MLP neurons of a small language model. Each row is named by its layer, matrix (down: output weights) and neuron, and shows model dimensions 32-127. Each number is 128 + 24 x the weight over its row's rms, rounded and kept within 0 to 255. Numbers have three digits each.
After each neuron's rows, "raises" lists the tokens whose logits its output raises most directly, leaving later layers aside.

L5.down1697:099161150130133150132134103181144089104166126130137097143141151060073222113098136157158124119079124088127142133107102131145130130127117132051086095125115188095117155139126160115159165152084135139132136080131143110120108131123124139092145171102139156135155142148071121107093120158111139127
raises: "s", " himself", "es", "gs", " itself"

L5.down2903:097117104082150145154149125109104125133110071163136108120130154118126137158094136135141121162180110096155120137130133117178139147129169131116129098130118155135143119115124161120121111117139134166100153024084091149160150115146110119115148097114139095150155096115134123128126161130140174121
raises: " Operation", " fighter", " Fighter", " attack", " fighters"

L5.down3078:147132126133126123150122139160141143127172146102153136102106135138141112151117179082093144096145124129129134090111089170127092152149126153149114126104126129087152137115088126088134112124152155182110121161149132133136124105109119138153145125140126175143140138153122159121126109185132116135
raises: " so", " except", " starting", " i", " such"

L5.down2496:128167148148150120147118111095158088124112129121141129143151174110092135089103145115123117121098150155191121126110125104103132062117138139126117123128141111104114141135125131118134170102117096169103189105096159122083120135099127133129118115118146144138095121119147106134116105123123145165
raises: " Party", " party", " Democrats", "!", " opposed"

L5.down3742:134123170169142160118137104140078136117153115137148077163129127121146119128109165110091159143129115137127126130087087146137120164098116118128084137152118122123088133124084165212109129133158113132117163146142137140111138171129101103096128146125157136112111182063122171114131142109146135122
raises: ").", "),", ")", ")\"", ");"

L5.down3478:166121119141078098099133099119155158145090120155080148110115152122078129089122142111154173123140147099117123112116143122140137097093128090185144151119092161158130150129121176112075155131163137125148124145117147107077160125113124139100137148114145098159122088161139129159095069147187090172
raises: " exit", " link", " connections", " terminus", " connect"

L5.down297:135155071113103151097116114144123116075143108124129115132140160125092117117148130092112181140095135100135108147110133124145118123083101142158125160158141111165134129102110131184127165092144154108117131094114113155119119134158140147121099083188119084088143118096103140193145116123135067178
raises: "ter", "ters", "ting", "ted", " rest"

L5.down4058:127124113060165123120121100114136121181085134108144113163136163120118110152140140111103105103136117089099153140099108131136135105119126092163128146098138121129169130079128138144091162172126117137131147112121117188115160107134108125121140167131117136135123117152154144140120113099131114154
raises: " series", "series", "car", "id", " Series"

L5.down1724:152102166086091158106155115127105148128115153144113157155115106128103132115101118163088086139087103129096127133132089172139151113142121139101159124132120082126180154147111105108101162120142102182097136138114095110155140089150128153137122092157096149119112120150136123115159125171118098124
raises: " etc", " or", "sq", " Edition", "ke"

L5.down194:176122158160122101138081142140119128111159141126109103129158111130125158107113098128121100134123187131123121146103113111142122142138137138118183142128171130106095127125151124123151116142111162089143095104131091145157129132138124077082130145123095136129094173120126134105132115147107100148
raises: "ized", "ize", "ned", "ise", "ped"

L5.down3667:123147117126139169158125168109127140121132120098156147154108104117146110148151122133107106122073128126106128139113117141113133140117115124157131119124128118137138122126152130136102109146091129130116100151115122146079133137117145125093105153066130113130130142167140174162143126088134121111
raises: " A", " C", " D", " L", " B"

L5.down3844:083140122124107082100125160139056149132110137104103121179133107130151154112136161087125159116123130119101092163117132119134131138116112145116096095140106115150111152103090111183120110089155111112145066133092121141146110134117171152151104177152149125116174133093127096167110119129086143140
raises: " joining", " taking", " forming", " appearing", " beginning"

L5.down3599:143128118135115118141137121159169137151116104121112172089134132089109127097108137153101128174109105092132104113100136113172127124138103102127128097152130127104136136162093112188123103139168113138115122139085109129112133161139122142137134099138162085118115142118145101146118090120124173126
raises: " number", " one", "–7)}", " way", "test"

L5.down1745:089132116130167145144160152120103134131109107124157138102147136129129122059111131103159127116124149146166124199176136138098150147134140132104123141133187154102163109116136180145120112090137174101148150109098126123123161139159121102137082109159113119145184120098141164138129103121142187108
raises: "kov", " Petrov", "ov", "ev", "č"

L5.down917:155153101125123093155129179110152129109110107121124139168132127132142122112120130137124110171168128151120087184139138136152104115154132125147165156103097108131082124133141148108091142099121157103111177131141142126139110120135090078137113106138099177115117133137120149152094137104097140114
raises: " to", " into", " onto", " away", " toward"

L5.down3595:180092114108117128149198111106200168110180128076128129162098150105137148142109127100122160109131057144119148122126125132146137102108096152147107093152087181113130152122117092113141127141086092124150132155126126119103125180127139129137124141131152156150128150105086170104153145102149123093
raises: " and", " range", " &", "&", ","

L5.down2885:140128123125112150104116091095134151129144168119145115148127081165147118133112134108150145154120155068115167160118137135134110134143148135134139112096129103096102123095134099139122116147127161129109136153098152116168138178144118111131114164073111123122128105145104127155137136110117105107
raises: " of", " zone", " group", " stage", " symbol"

L5.down3456:104109133126126090128087113138141110146110096126130112132103120079152155142088127136094088100175120177172165096146128111139117098143116154121102146119099137130091138119108074114090136121118106083087133167164129099151076166172168137131109105166134116123132132154103154107103145139123089100
raises: " District", " Department", "man", " Interior", " minister"

L5.down2449:137118139138172119164149095152123128142118132103140139104131167141117115130079145099080120153160166102196115124148093143127111126150147089104130107101133119140107131145125152056078100150138095099142120128130159123140131153158083155117164097115073130135134130104108146116173160151089169139
raises: " were", " have", " are", " began", " could"

L5.down2622:144164126147123074128160106145064140117103153127121096137104144127126109072099098171146091145113061140130150099140123119107121136128189147156136133113115140129147125097151129116144164110132127136132130147127112118083154120109130079094149139121174138121165140155161097162178113102101150139
raises: " left", " right", " background", " seen", " immediately"

L5.down2909:136118126176121095155118113124105136094145102127109112143110110118099109112178064085123104155130178146141143118111141137094078134144125150127153109118139110086122136187105135173126098155111115148120153176115127135121115120146101114133130139162128180101160100102143138097140134173171143090
raises: " needed", " found", " involved", " accepted", " used"

L5.down1770:172112152150111107127128154122091115129179129147122173118144076129122145135144116167129123135147135148099158154068149163149133131130137141106107159143116141116155115109107140149124195136148101154138113121100107175081128099129166122130122150119099145140140153156129118157122138122103143163
raises: " (", " (\"", " \"", " [", " '"

L5.down2333:150102102133105139148148135149107151102120165107147118113157174133170155133108094105112163142123127169134124140132165148094135096116139103168096076096137121105149148133101121125138166084150157142106146111136142136100109188089139116151109107133134131104162144101114131133155166135158130133
raises: "ters", "ter", "rs", "ments", "men"

L5.down271:146138120136131142107116073168157116138145093087101156111072133119149141117099068149135104128151094197165133126164123142091099170153115105164140108167117110092137132137097162173144118110146113130148101095153103132098150119153094102158120112126152160095105107123110141145131116088118116122
raises: "'", "\")", "’", "\".", "):"

L5.down2575:129099144147134126126177116162140159116130143173132121168135137111076137108144103127143131124116158113104110140115144115146123124110144090123088145122117102093110122106114117120102173140123086152143119124126164129126112131138136133103164158103159141125067144131114124134144142148111158129
raises: "s", "es", "ens", "ries", "ies"

L5.down138:117098087095168073154086089141136120117131092095127115120117087083108116146088115120113158136133124108133113108167127130100180118155157125120175122134134133120140122120131117069141099171134085156113081152116147094171175109131095098147123132127145116113119151120121072142113115132123135146
raises: "ably", "ally", "ly", " better", " times"

L5.down2016:089090122127132120156073150152128145107123159119122127152102105152136120099145157091144108132139131106045123120083150136115141133165079130099130133127118116140118118098107101241134135111127120122185089128155191127109138115090153147120134128115169159124118165111128082136111129131133134122
raises: " order", " becoming", " forming", " securing", " taking"

L5.down239:094098138132168117149155159153110131138147120161091127164124151126138146155141128101120107159111137130108131105050145145127104091171145107111109125141162128115136079138129158103129173119105121132174073089144148119144073115166121112172172087131128146155138115173113116176166136131187160148
raises: " from", "from", "From", " From", " briefly"

L5.down1117:102160099140094121104111127117129131114132183141117113174089121136172135077125148104097105143141099108142096072105106138115145164129076135167137132098068133150150088108130095146125082145128097175093150118121123135119122130181094138163157124100131071144087146114146115090119105146128111097
raises: " following", " set", " need", "bra", " surrounding"

L5.down3340:152139098117136146094143108089111157139154082083124149111101151107089171127110047130117102155120160126106122148111129111156099095127115121072082104131080089123104105133183134144102142106132153131182104148067134119159139091104114107121116138133125119055097118138113126139158118138103156121
raises: " name", " words", " names", " writing", "lib"

L5.down557:097086127111105150113140118135127059123202152182133126127132102115096125150134108153111094137122086152124158115111108161152133153137120130141106155101160151118120099137083131124166164118162146152134124092128131114097156110174151125115131132146137138146144155136133135158132109132117097150
raises: " \"", " “", " From", " '", " There"

L5.down320:073115096122129112135102103090110099123180136148100101115143147111135096132118128144141103162146121129141126156091103106127103156116130127139152098125132144149108162174141106131142115131120138137110154133124155096110126112140154116104109168112152143112153096145144117139093147170142085125
raises: " joy", " heart", " hope", " fear", " loyalty"

L5.down3316:112108099119127112134129157141077147084118129162114101127141126143109135107112170150066104101141123134078132119122124123145134103126067111135146150156123137176140102135143153123137103132114085110120097162085149109149116137140124137138101151151097134132133146093130136157147142121132102155
raises: " through", " to", " -", " –", "-4"

L5.down3081:158146129137104106069105156126121129157157140136096131143177135134110132127118143142101095153122094141102141114131125090140149114118090131112151132097112154126143152107123150107156136135144125085118118113090143089088134110114155103118141112141109125124099172173157147124110122137138147101
raises: " until", " through", " to", " injury", " To"

L5.down591:118185152106132081124088113164123116091153131134130070098115102110146103145118181135131119101111162119097147100104152136128141128116134152090164168136129111075137139111149119150144109130128142139109140121103118134155139110113104141098145119105131158140112167130136137133092137119147089176
raises: " against", " titled", " for", " beating", " between"

L5.down1185:213106112149126075156096137142096152140155113166116127112117116110148104095152139145133105142166124111116132126096127098111145154132080137113150150123126160107177125147150149082132145093101126130107131165090150139077146124137083123123099119132123112126115114106114160133146096180103137126
raises: " \"", " “", " '", " origin", " Play"

L5.down2245:112144146098153124130116100118111124148138147173162139128137131169123148092121142127107143096132117128110138119126124162169129112082160130152129126120167132098160102146081113117095084153103110154163122125140106164137179134136120139135149123108102107096108082107111133137143131194112101162
raises: " lead", " series", " leads", " Grounds", " Series"

L5.down2608:136133127125173128125099137137192118132166098091139146136169103120138160096103151147121124124146128169140161171149158150125134120141093103133125111157106179137111100117126138146140131113151131155109082153074146108126130113137148151140109112141109123105151078082154131177107151136093154130
raises: "yar", "band", "k", "pur", "wan"

L5.down1025:135146126110115138126114152160162133201108121095097124140150132111137138108124090092131147112146129109160155143133138122105101104114149096140093113116142118149121158104091083098137097139134151126176126154126139130100118145104117100134158104150140141137151149137130133123172145156143147108
raises: "ers", "ors", "ries", "ters", "ments"

L5.down2346:111138142137136127095102133154125125099133149170173139163120094085150144105153159162095103122123112131129128080128098120144162141156125121125128146116144091094118106110152165100105103148125093131128130091111175139128112160112129164122136125100091118159141130102073151163120142164145117191
raises: "8.", "4.", "2.", "5.", "8)"

L5.down1446:148186101097123123136157110148117140130145110143124119161130108131152139097119130105105093135105134135091111146144145132127128096163123111138104103118087114132129105136172121138085121112123149125108131126111149119133151096122139096079145089115078161106093133113117135150170090131083159117
raises: " colleague", " partner", " teammate", " friend", " associate"

L5.down2709:114132098145132113104164103098123100114137142111154114149160121105167124103114135135171142128145101127133109121107156159072145145104120172132129142125130148123160118117134152191144123146101135160149134085132134125127089098115170144189091141151132164117169160100112128155103069124081096076
raises: " if", " though", " within", " along", " upon"

L5.down1222:144113122104170127118099149154140144142151135118129154145134133143127167101138114115117131159148149146078157170125114105136136120115124160163121145121125111157157153110121183140144116119150137148153128092144112173112114155109079125099186178098081161174129141139106134129109101141098101157
raises: "led", "ped", "ling", "ret", "ned"

L5.down1073:165124115094157123104134127117116155171133121140106160079092123072152115141102111146069145109129141158139093152095123091126102127138130152112116109173138125128174151140123139132107116100164136124125121139117205113173141108132085145143149129116148146145141122148136111067088123120149115154
raises: " Critics", " positive", " praise", " critics", " critical"

L5.down872:131122083123120138120167127135123116165168127138107123143152132130115116134097128174159116135096092114209130126149158115107120138107126083162132128134150111117132136139127118067126159086154111108105111100103124150117139170125140102158131121174139121126108177122115127121152104123126134140
raises: " I", "?\"", " you", " we", " my"

L5.down3115:101122143097178136113116119099109134124128143093099113161177123088119142115099133148163103107141162101148133125100113123150149114129116105105139124152140139137149090156119130113170143111132134155132161136119129124119117085160095148137098102130107111125148174160197158143127083131136138148
raises: " that", " to", " were", " They", " are"

L5.down252:126109088144108068122116115134089145127141142121152163129156144130134098161111150108115155142157132172101118182146121147134094116131153122123122099156095115099127148170111090180126121108149126120138141095140120157139141138113135121096146145141125128119169136160111150119090146143125149159
raises: " positions", " lines", " forces", " troops", "ure"

L5.down17:147107116160122129130099140117181102162135131108126172136141151143144135109142147101097152118158110166119112140144157140160129118115090126107119153151131137097137160088091121079092132137141123113170123138106121135101135137154113085113136085127095145123135132183106158118117166125116137146
raises: ",", ",378", ",600", ",500", ",000,000"

L5.down1167:102131095104128109147069160138135140157129113145141127141126114122164140202144101175139148083067129119095116085097156118143129084140097135152147129124129141124144158090121109088105134144073078167070094152154119137161123088168091124159158116117097142136151081147127117120131116117103144169
raises: " during", " following", " throughout", " together", " since"

L5.down102:159147108096099151120131140106104119100136126100103101151068120115136109150101137098180138113127062177159109072156106129129086087118107143105090121098119131139138095129123125144138167119155103118137173095113144148120137127129106119134164115158101101102156103091127157136109084126150112089
raises: " and", " but", " &", "but", " And"

L5.down3204:145161131140176146156155151139104156187130090115136130100090133132135116120141112112131165131092097116130107139144092144149179138142165147157098097169125127146108140113142156081152177162128136089130086117123182117145107075142097148120191094138123116110169169108127135113099122112100143115
raises: " noted", " cited", " rated", " estimated", " described"

L5.down1787:122151172100136133140153137143109132143165155152108149165168127112144149091090129088114125122130106143122139118137153182122089116097139099093117121111120099135097156155110096057127121133161126120092164175089148164143159098134137173141089139149108135123108139131115125134119135134135115100
raises: " in", " In", "In", " within", " inside"

L5.down3961:134127146100116103116130126093072110091127148122086151139155118112143090111151114095108110076128124103121119153141095082162114102160084120125142116095078176148101090121133099174189131134127140120100138140145128131137110122136155111083120156114120166143068093133152165140129129132141120149
raises: " weeks", " few", " months", " days", " years"

L5.down2032:119114174125147144091113160125098091122123150118128123154154156106143125117094136136099132109156083150117113101099156116126088167143144081123133143153127136134128118134098152043143103094139124095140135096085064094092142162154103132127139167114143143167140103139082110128121151141085097072
raises: " up", " down", " it", " out", "ize"

L5.down744:164130108123111113146117125099132116159121156136106134132138149122111078113153096120141135142172096130099125103123133118138127141154131114130153122152133130151126124153127139078142122094118076090131106126155083156171159114137137141123133126138107113166131073115126098122113066147107118110
raises: " develop", " pay", " capture", " support", " uses"

L5.down121:144143140098103114117080192140135155149157217146087122138115130106126082092090139130178156137148102061089129102113129133159102172165100089101154148124114183158095116087122113092149140120125135099125128110104109143120147127107144134105140133115152107125132138124143091145098092128097125132
raises: " organize", " keep", " avoid", " reduce", " develop"

L5.down699:129118131138132130122137083155115119119137161158123148100150164085104123104104086133125112143123115093121103054150119137142146121116109126141119134153128144149139120137117108098161123134133163109109135129124069127167126113145157144144170100082178116112150089141137147130112113139121138117
raises: " be", " operate", " participate", " perform", " serve"

L5.down2091:121122158160124171113067094125164136130095123131127197146088125201148100080110120121111142100105104120142223131132162134107106144131119147106112141121091152137079177151095148117134115149094136132107144158146100107111155111130147119134105160112129159131162107079131120104133153123100124129
raises: "'", "’", "′", " roles", " mascot"

L5.down3042:164123218150124149101128139168089153114124079110101161098142079099150147095113149131138153137141140149138158123136134146142131120137133132157101095152100105129117123124131145108102126138102151094148106126089104124126108114112133083118126135147136112144138124152158068176129094146065137109
raises: " name", " names", " nickname", ":", " surname"

L5.down2861:140112113133152120122131085136148112149127172081105138108144131133193112161149149151140132137107146142096112139111096135150133138144129149160129143114156121117113132132112206142136173160164135126144109118128128075090157120123130131104057092174089115150131144145170155149075120098119101112
raises: " present", " today", " modern", "tu", "ani"

L5.down3258:131136122077102109120146170128138075149110146108111135134124167161105162095099162155111137083128146131107099125119158125131123122149152101175110109104132091144120126167134071138103117088089134111131163108098156159097099128129134153154121139087140126132079150126097070103142109122135087129
raises: " me", "rid", " us", " no", "rum"

L5.down1626:136106165114170142142155097108213167090127145164124092142096131131144086122115136121130109107111099144126129140132152146115094114117126164116103126103143138104143112144115148139089153148124137165161095110134118109138108137137179118152105155149108128165099123113102168130143119149132106112
raises: " and", ",", " etc", " &", " ("

L5.down1454:141125156121130097143110076074182172096148153164171063159123149179128093101117152133120145123124097138142083121114121110153137126111156154140118100118137117073124107158100123040092158149140111095156111148115108134095132112137110103133155157140150107114152110122125149119126180137138147150
raises: ",", ",378", ",600", ",500", " 1991,"

L5.down3683:147107118143104124105178108137091204135136137102108133117128144109088101135120154144115192092124162107144130109156131147122153147121117151103111106147173135123135115089143116070094114118086103120044143099149112173129153109158138148156141177141070125138127097116117130123109143129168111074
raises: ":44", ":", ":05", "tr", "il"

L5.down3875:160136121105107129080112168148131120123129101109161155136141179146186134153133148110126130182095128117167099162099106115126124137112112111165155119114150134146116134112134131145172117141148136104133114106165149176095167078116158158085112135107104128131108122081088155147105135179151111125
raises: " it", " itself", " It", " herself", " this"

L5.down269:094125094132146126159125105087118129090167123110151119118093130149198099127148104106127107155110143120104149127136138071130094104170137095149150131127150068143082135097110102125168124142102077136155103121130166130193094134126138157132124135088121159145140149124159122179152125140129125146
raises: " two", " three", " four", " a", " five"

L5.down254:106121122123100131088145113105117130087178149117119147140114113181136151106118126135092067144165124111152109138143118123168103095111178108118131126090171116136122098133151123086145076122093121126123119152153095111137124121144150152161133147136145179136110161109158134144143121119145137149
raises: " following", " weeks", " time", " month", " months"

L5.down185:107095110196145118122099155136165119079093156127138136143153108152132125100137117097148114112131081138172100126101168136170195130115119128139123134133067114162117108115141094108114096164100120129193139128111110133109118158123109113090158170140155106087109133112126143176118127131154116107
raises: " about", " then", " approximately", " 60", " over"

L5.down1230:191100121146158109180130078106114114150156136136144145134157154157088186109109181135123147112167107097121115126179146170108112153124183107052148147127117086143140142134127156131107126080119067095148147126164099130151149109142137141141106076132110066186119139147118115092176166162155166108
raises: " means", " leads", " continues", " can", " connects"

L5.down1768:137130119144123143069132132128126118093187086157096117121173124124155154143114161088097168217077104106130144145115123108153134128098129102110126155136104161125134148099133154173119125125146103117140127097111142169143130134156119118147085168133129131138145110130108162145094154143174123094
raises: ").", ");", "),", ")\"", ")"

L5.down2947:128156116138140137142143151137100065166098057141101174143161155123101090145097139139100146132108139169123115082125173126141103158150125153109138096161132124109139106121103152144140166120084145124111117099117114130094156106117176141127115141150137102104109162143164132070107108161105132107
raises: " Development", " development", "Development", " Production", " main"

L5.down1871:120111196128127108099102161113130141151121113128141127156108122142123115089176104105115105145151135133126140121115124161146120106118097124115144109120154119124144152140145138163099094119089102127134105120105135125153154128106121130141104160112136139124187105129161130110151141120153130086
raises: " which", " whom", " action", "looking", "ating"

L5.down3710:177114137158141141114136119159126091085121144176078131124107080098126118131115126130128120125133100121150161105122145151192140119124137144144126112120133135075083097138088100090108131143096124097161129159157094148101113187169101069122100136123119100062117115129111142167119103142126122121
raises: " \"", " '", " “", "5′", " Cross"

L5.down3913:143122097103114129125145175143153145166121112138129134129149124122159119144112124097095116146140162154131094133125102079131109112085126110152123124143125134093133120124116171136129133110138099123114146146143130099101153118145105133150094157134125106126140126123105112130174104112158149141
raises: " 1", " (1", "1", "1.", "em"

L5.down3726:133101085137145136202149133130166118128083151134171155143104162120108096103106150160140125153138172146105125136105109080161143151139093133130134101148129078136120090138163121067124142121163086141130102077130129131112101158166104136112126150163136171138128128101152137132180125135131152157
raises: ",", ",378", ",600", "/", " →"

L5.down477:134136144082123121115104123111148155099113127142102111137140130165158128134091117132109150158115152138115113114111130107156086110116157113159139122124088152128132144144119130249138157140145096091152134137077120145098149142160151075115151112135134138116084160132112127095140139160116119109
raises: "-", "her", "he", "scale", "and"

L5.down2791:099154134097172100097107107188105122127121128105141118120133138123144090146111135087093143108116138144150096157151135149121152167088130131120134089139105116094121118160093092070133138185152102143079101160119063049132157129149129178148121174116121108098168131110137136122175122150153130107
raises: " who", "whose", "who", " whom", " which"

L5.down2558:106113113134154139148107120084111101131112170134141115105133123134141163165114123172089158088145103115150125114133143119092097187091123107087135126151144150101127142170057110210125139100180122114064149108145111190119114133085135112188149120122176147124179188126111135134144114164115129130
raises: "):", ")\"", ").", "?", ");"

L5.down1271:140139102157129126150103090096098111105127138091126159131105107156129105118134145128132144114135125144103152098173145139136135146121134104122147129166123140122165156144144118085175117122096115119110180135117106132118133170149122150113176097133130127134131158156121143138137132111093146132
raises: " are", " have", " were", " include", " do"

L5.down980:146146128135133099157107123126153108097158096128106094105138098151130119143112128138097127111092129112151138106103130121093138115155124151152153079143158130129171148098150116096145056153118086130099110142138134095133137102184109089177154103145115162137139141098150129126087125089137154130
raises: " following", " shortly", " soon", " during", " times"

L5.down2487:170076151169061147113097112147122146112175159143088145109129134122114108106167130156128101182113140182131148133077095062143128087155168132091127157101071138128114097122113108109114139085108141136140149143098134094142126147087130140110126116116104118126122073132135169132133119120134103141
raises: " it", " they", " this", " you", " these"

L5.down1091:135135124132123108111121130134118112127138120125132042116083147123147167133147113115205101128117125129119102105105126140163125147163128154137111112126152110132127141134128095124159131115153147134140082147113139124161140138145129157104143145117111153098168118132114156096134156158089104099
raises: " difficult", " powerful", " dangerous", " beautiful", " prominent"

L5.down2802:158125141145107126139120111134113091086130151105094125106150108117092094109135116135132125141114130153148085105120168126143138143094089174117119160094122119091132090095139150082122145104128095104118203147165138145084098111145133122131126116107133100114140137158165128141130116157099136130
raises: " that", " to", " That", " whe", "That"

L5.down1592:145077144145141175145115135148144132130136131162165181120106149134122146153160126110102127123109106180123154170110115083089131169122135138149143162160127131124083104115119153121113159177150162143131158110115110088073136169133143122114100155108102152159126131110102119145175098161141105146
raises: "'", "’", " mascot", " protagonist", " founder"

L5.down1900:107146113107169147094069143103109151108121095087135147138124099164134138123104133143139090155117133136104145126144134068141076127137127145160120125138128124130124125148162138075160100120129121135135142112148096082154129158179168165126134130171132114138117127143122114148133153136120162121
raises: " as", " at", " on", " injured", " upon"

L5.down672:147105145073138124118127120085100130113146124137126133152094107092125144113121150139089148128156140178167123124158162145099147127109112133111150152103157163090108147108171158065157119144149117111089174094159127122104150136122135130168107120155102137101143099107159128122118079170145077109
raises: " and", " &", " et", "ness", "ut"

L5.down268:126140156169128125131107123163157136109119121127138099101129122113148133068141106085118126098133120166120117143120150101111126127086091090124119100141079132132156150120093133098141141091146092149120129110110112120133149144089113105094137171158105159091160125110100154194124112144149140113
raises: " over", " more", " just", " around", " about"

L5.down3066:153114134109118147115127146162154134100153085117156137136156115143128124148152149107127086160120090158135143138095116111149124119115134149131154147101125106133160153124132110069140124138148106113108151132124094111116122134169179126153142159103101111133116126090151094104108115142101142121
raises: " there", " several", " two", " each", " numerous"

L5.down1682:107102111149134121114126131138135169141125106136135109161123151113132126122116125054112141150102148136144139107161114113099154107147104106136101110099095162098152163100139116128170143144077108106108156168090127103158133110147160137098097130156146103113173132145136112103120141081106094098
raises: " cancer", " injured", " Holocaust", " injury", "born"

L5.down141:123118125119123128087119140159096069131131136108099146132140107113094181091119135131155140152126083176151110107148141115119129159104150107134117120171144143090101166112116135115114141126131115188137104144087163125202126135137129117143089114070136073146163095124082106092158148128102120088
raises: "):", ");", ")", ").", ")\""

L5.down3086:136120133130146117111116143158085147110162149130137131105147133122103123118130091102164130116148129138151123107151157100138151079121122080135125122139143132136097138118146111120096140069166101145121123132119174122138160180130192116140128118068151136116092110119124112151128079124166124127
raises: " being", " coming", " included", " came", " lies"

L5.down1729:081119111136115153097156112139147156165096154170115145181158124121075119128101138154146142165144148096120082102126155119124147110163126116121114140123125130152119097135121123106106150114124126059138132146149122135170145141098177124127135154125125127112108128108115112141092069159124101130
raises: " begins", " causes", " starts", " asks", " discovers"

L5.down1928:116099126123092107134114136127116126092085145138119137132105099198117145128132141133113105130118096095128112096131138102174116114121116098122133120134135147107162127126120086125140099175129092123143135095152144139145117156151124128112136125112114178137098136152089156110135123114186132124
raises: " three", " next", " two", " five", " Three"

L5.down780:135092179169171146115085168098115118117126119128163127101088135136153102153137125141132145170114141083164142148112149119130112092133139145147132107108102132106095151152144134094107129129143106151126176161189149159109149134133127168154152149087159161083127102149148118166115110169108096098
raises: " that", " it", " possible", " That", "ow"